From a checkpoint of a small transformer trained on Wikipedia.
Architecture: rotary positions, attention and MLP in parallel.
MLP neurons of a small language model. Each row is named by its layer, matrix (up: input weights; down: output weights) and neuron, and shows model dimensions 0-127. Each number is 200 + 30 x the weight over its row's rms, rounded and kept within 0 to 999.
After each neuron's rows is what it responds to, as a language model described it from the Wikipedia text at the highest values.

L10.up482,218,219,211,168,224,227,173,221,192,188,146,187,225,162,243,196,215,166,205,179,211,216,215,182,223,220,164,198,142,212,167,149,225,253,185,230,241,150,196,202,199,231,232,253,160,143,223,185,227,239,172,196,227,209,212,234,199,142,279,206,186,223,197,179,153,197,217,192,229,157,221,177,164,220,211,234,237,196,234,232,193,184,192,218,225,194,250,214,136,210,237,214,194,203,178,182,179,135,211,186,212,199,208,226,149,197,217,167,243,195,203,237,207,174,240,240,207,227,232,147,208,184,221,205,201,218,152,206
L10.down482,203,179,198,189,310,235,215,197,184,237,203,240,208,205,202,197,207,219,194,215,219,238,175,247,205,184,204,213,201,230,191,196,175,167,209,186,212,182,211,220,182,181,171,195,184,241,190,224,195,234,203,163,214,171,96,163,190,214,155,195,187,153,218,199,226,225,206,183,192,244,221,237,149,188,220,195,177,212,201,198,209,179,176,262,200,179,199,186,198,185,145,245,234,152,219,244,213,213,244,210,212,246,193,176,204,241,151,235,171,173,199,153,161,194,182,199,224,225,227,224,223,230,198,165,207,220,214,212
Mid-number digit chunks

L7.up716,184,199,231,201,212,228,235,179,216,222,165,209,120,143,213,166,243,190,192,176,187,254,192,234,178,223,192,198,152,248,214,200,207,204,228,213,175,232,217,207,219,183,226,164,168,150,232,191,187,200,144,202,205,215,206,172,221,195,303,241,198,185,179,211,164,170,218,217,215,212,194,214,143,236,194,237,208,190,203,199,197,171,232,193,153,219,195,246,205,247,210,168,197,199,287,201,189,185,214,258,223,175,220,232,233,209,183,175,210,245,189,204,206,184,234,215,194,211,154,207,207,152,165,228,200,224,159,226
L7.down716,245,204,186,191,200,226,194,200,203,151,239,229,262,165,177,232,232,268,187,170,164,186,236,248,194,179,184,243,214,200,168,148,191,222,172,180,209,226,180,175,197,167,172,212,218,138,142,183,214,161,181,161,222,177,165,215,249,208,157,182,197,229,221,224,155,225,163,206,222,212,223,199,263,217,213,188,205,235,255,241,199,207,192,178,221,173,204,234,158,183,210,165,221,237,183,184,201,156,224,232,197,218,231,216,198,212,227,188,202,224,227,198,214,170,176,225,166,184,239,205,150,186,226,163,219,210,167,224
Biography lead facts

L7.up842,181,201,188,168,249,231,178,118,240,179,206,185,204,211,233,152,212,252,282,220,225,197,171,205,206,191,191,203,171,281,208,254,201,165,203,210,183,152,198,185,209,170,173,182,213,203,204,206,174,225,162,220,236,183,221,223,223,161,170,211,203,164,186,194,122,203,221,250,244,203,181,190,178,186,210,227,218,262,140,231,184,202,224,164,229,213,248,165,189,182,228,163,204,177,180,202,202,204,264,201,229,186,230,238,202,202,170,190,169,192,228,213,190,230,257,234,193,264,200,170,148,196,191,130,136,146,211,239
L7.down842,153,197,177,197,237,174,224,221,181,208,250,215,180,201,233,136,224,191,200,186,164,199,234,201,204,201,198,219,141,212,211,217,214,210,265,188,204,189,231,234,144,198,238,165,185,220,189,216,206,198,185,171,198,249,169,162,191,257,188,205,141,223,186,187,205,233,203,200,197,188,180,182,231,231,176,249,242,225,206,202,165,191,223,167,132,179,209,150,166,210,190,168,181,171,247,209,135,186,165,163,221,241,148,211,221,176,203,137,187,171,246,239,214,196,151,179,219,250,213,223,195,206,194,167,208,213,175,220
Music list/table fields

L9.up922,194,168,248,169,214,264,177,170,206,243,219,195,197,202,199,214,201,232,187,220,211,132,220,210,268,251,182,207,171,182,209,185,228,176,210,189,191,158,224,190,215,168,252,196,222,206,210,170,143,231,226,221,224,212,188,157,228,178,211,187,168,212,209,217,136,256,259,172,150,214,223,177,212,200,155,186,222,222,130,240,234,168,221,216,206,165,251,242,206,266,177,198,104,235,186,206,209,217,136,204,191,220,175,219,221,203,184,212,224,200,200,175,199,223,207,200,235,210,188,200,246,194,209,236,187,177,225,234
L9.down922,202,222,206,192,182,191,172,226,203,246,170,190,179,138,187,185,194,209,227,216,220,237,104,252,149,201,191,193,188,212,234,202,166,202,219,132,191,255,216,211,124,241,185,194,163,247,183,205,232,217,199,258,202,234,282,222,211,246,210,223,178,216,162,221,207,166,220,238,251,194,186,231,150,215,239,245,212,210,216,204,222,219,131,206,215,187,264,203,202,214,234,172,204,202,254,167,153,191,266,229,189,191,215,124,155,229,216,160,237,239,212,217,187,241,175,173,172,208,207,241,231,230,205,180,216,194,118,206
Negation and degree modifiers

L10.up832,232,167,158,196,220,188,284,223,268,227,204,194,187,188,182,194,256,172,225,229,198,209,196,169,188,212,139,194,177,229,154,210,195,143,171,186,157,279,174,230,142,225,183,225,207,166,161,216,192,264,216,182,152,212,181,200,216,149,151,179,191,205,216,213,207,178,201,160,222,205,226,217,220,207,216,248,216,217,212,173,177,187,235,208,233,215,169,243,192,204,193,209,179,171,231,183,197,149,197,180,200,184,171,185,196,203,184,189,215,179,222,151,222,138,199,230,197,232,245,216,183,165,177,123,228,194,187,195
L10.down832,233,175,209,212,195,241,202,204,179,195,194,207,160,229,224,179,181,216,192,195,203,237,167,211,194,179,172,240,206,178,215,228,139,145,241,229,174,262,166,223,187,160,265,187,207,231,186,207,166,220,173,179,206,229,180,213,209,178,211,167,190,194,219,215,206,206,216,257,184,151,184,159,275,261,235,207,177,180,184,227,221,241,169,147,222,226,201,233,233,202,190,239,161,183,215,177,169,176,143,203,206,209,188,196,206,170,221,162,211,199,275,147,115,185,154,191,164,212,209,151,191,208,161,136,219,213,223,182
Pre-head modifiers in entity names

L7.up923,200,152,155,197,188,235,228,188,203,201,158,225,240,184,193,240,200,159,186,235,236,187,146,179,163,250,189,165,140,193,166,236,235,160,252,214,164,232,229,226,179,155,206,219,164,186,209,173,188,207,198,244,270,179,224,206,219,144,191,171,180,175,192,232,158,267,232,207,220,224,194,178,186,208,207,176,208,192,227,228,195,214,225,224,159,202,232,190,160,206,268,196,182,168,228,271,197,188,193,199,246,221,162,209,149,210,173,218,122,244,262,198,184,176,202,185,275,184,213,213,208,140,179,215,258,154,230,147
L7.down923,208,120,214,197,262,180,189,198,210,212,208,206,219,176,228,208,202,186,242,204,185,204,140,213,171,207,218,202,223,159,171,218,172,179,185,185,177,213,152,169,259,210,215,187,233,192,164,196,150,159,197,271,166,181,213,199,206,201,164,163,217,208,198,189,218,261,225,227,207,181,211,213,243,208,173,187,247,172,226,221,178,227,206,244,194,193,269,199,136,190,247,211,130,208,221,197,195,219,220,155,185,268,246,220,153,186,217,207,214,231,258,217,209,218,190,162,208,243,256,154,218,188,270,202,246,188,171,177
Slot before a verb

L10.up506,210,200,216,198,243,188,225,178,221,194,223,168,245,224,239,220,182,255,222,179,217,231,238,215,207,197,168,237,196,226,218,185,229,166,209,182,248,230,222,186,174,209,194,211,172,191,200,219,168,184,176,156,203,224,164,161,217,204,218,259,184,181,206,199,143,252,202,181,169,243,204,271,208,203,173,193,236,227,130,219,206,169,193,255,189,204,209,177,188,249,165,179,172,110,190,174,243,224,139,238,185,222,153,203,216,289,145,145,160,168,180,212,218,245,209,204,259,222,187,255,180,246,229,213,183,203,159,220
L10.down506,196,159,231,147,205,185,203,198,225,174,242,213,235,223,199,248,171,181,195,243,172,170,137,166,174,202,147,198,197,190,183,170,182,235,217,249,183,215,192,198,212,183,179,180,191,179,208,243,165,172,154,202,225,270,192,207,238,207,205,185,220,217,192,202,246,226,267,187,207,191,165,166,207,240,199,143,178,203,205,157,177,197,206,258,205,220,209,185,212,224,213,165,200,231,191,190,205,194,123,232,178,241,116,222,225,218,222,165,167,237,190,188,202,164,156,180,169,186,222,207,195,209,251,253,167,165,184,235
Slot before abstract nouns

L9.up407,195,171,240,180,223,226,260,216,220,209,211,178,128,178,139,206,203,224,196,247,215,240,215,169,207,194,184,212,168,183,153,219,183,168,224,210,184,229,190,199,199,231,173,209,167,208,164,239,190,250,222,189,163,243,191,196,188,202,219,261,219,218,237,204,204,194,209,178,217,213,271,223,184,181,222,196,186,206,217,173,181,203,195,195,194,247,191,202,179,268,206,219,180,192,250,182,206,229,213,202,195,237,162,227,186,216,200,147,172,185,227,219,240,180,204,186,165,263,225,208,171,185,154,225,173,182,234,179
L9.down407,182,189,201,183,249,168,165,236,237,160,213,208,205,211,194,221,207,185,243,221,178,221,174,182,148,196,171,207,198,201,199,230,186,207,248,217,228,237,146,268,178,222,221,161,225,220,182,171,206,215,216,194,194,161,182,248,173,174,168,198,226,177,180,197,187,246,193,205,199,156,193,200,191,194,187,228,216,229,248,163,220,203,205,205,240,252,171,227,165,230,194,208,195,168,179,222,198,203,249,166,236,259,196,145,152,224,225,178,238,179,137,221,175,208,227,231,204,257,167,208,181,159,194,132,268,240,174,271
Start of place phrase

L7.up1258,143,141,185,159,209,222,235,202,211,225,216,193,166,221,192,191,197,197,132,174,215,204,223,209,265,222,198,230,192,212,159,241,188,190,225,176,191,222,201,206,131,207,140,224,177,200,159,200,200,213,210,240,184,171,162,181,178,184,200,240,212,214,205,244,219,210,194,202,223,258,235,200,265,183,268,271,203,160,195,200,168,221,233,162,190,232,223,192,165,207,190,172,227,169,208,257,190,121,239,192,197,231,168,160,185,183,149,148,169,191,216,143,225,220,181,223,216,208,159,232,209,147,208,190,212,212,181,178
L7.down1258,138,192,173,200,161,216,207,298,218,219,219,198,194,186,207,139,197,190,205,202,179,232,183,204,195,224,187,234,195,207,200,223,147,166,200,207,234,163,179,186,207,207,208,201,172,217,207,180,236,219,248,213,159,212,219,151,134,166,154,184,195,221,208,237,174,207,181,221,175,213,208,170,234,235,257,255,193,156,228,200,176,207,213,179,178,208,217,199,222,224,172,172,257,177,171,213,198,199,221,201,211,233,240,185,226,162,166,172,255,177,192,171,169,219,208,240,210,204,193,213,125,201,236,268,200,255,180,203
Indefinite article "a"

L10.up779,223,211,227,112,197,200,240,203,179,174,205,207,180,213,175,179,201,264,137,225,212,138,172,182,198,237,154,231,191,230,207,215,209,205,203,173,198,185,212,217,193,202,179,221,159,170,196,167,184,194,205,206,227,211,196,196,237,210,204,156,169,225,197,211,178,258,234,208,203,249,168,181,254,186,226,248,232,248,187,175,177,196,255,192,283,165,199,204,191,243,266,194,160,243,250,240,175,195,181,229,274,227,183,222,200,263,133,175,229,212,182,168,147,271,191,221,221,224,170,258,217,198,160,194,250,164,182,204
L10.down779,182,228,165,200,233,188,188,197,188,157,208,263,191,215,171,178,138,192,191,208,168,245,193,219,145,216,216,199,202,231,182,211,191,158,213,250,204,198,235,164,205,220,211,183,240,187,223,218,179,214,198,238,228,209,175,247,170,224,212,198,234,202,182,212,184,131,169,231,179,204,193,220,223,189,202,190,190,207,231,148,279,194,161,148,174,205,218,215,170,156,275,212,188,192,182,225,194,186,204,208,273,187,208,219,207,143,217,225,234,233,178,207,257,185,204,218,160,219,162,212,190,169,191,161,187,219,159,224
Event-phrase openers and scores

L9.up570,202,208,197,196,234,187,189,174,193,160,215,226,174,214,238,176,202,233,213,207,239,195,177,199,176,187,167,208,219,237,177,186,188,252,251,199,212,194,147,204,217,218,210,246,170,230,145,200,219,238,165,215,198,200,163,209,217,213,227,212,168,165,200,282,200,207,206,174,190,246,247,188,201,272,210,210,179,250,150,201,217,124,251,183,149,245,186,144,214,241,196,156,176,233,199,217,209,187,199,277,281,180,168,260,189,212,189,218,222,156,182,189,192,233,234,206,213,223,198,190,164,159,121,181,156,155,201,214
L9.down570,139,244,226,154,228,133,197,231,150,170,179,215,173,169,214,171,168,208,210,193,177,187,246,125,207,230,182,182,210,187,197,168,238,204,257,164,206,217,202,224,216,197,204,166,189,213,167,220,201,217,229,211,144,224,248,184,176,210,180,182,196,211,231,223,235,195,221,263,197,232,202,195,125,212,230,209,202,178,232,166,161,181,172,192,245,125,241,171,243,202,281,190,159,233,173,255,144,149,193,197,234,208,199,176,184,146,206,187,234,236,176,222,190,249,190,203,198,226,264,151,187,214,189,226,177,160,150,235
Before event or date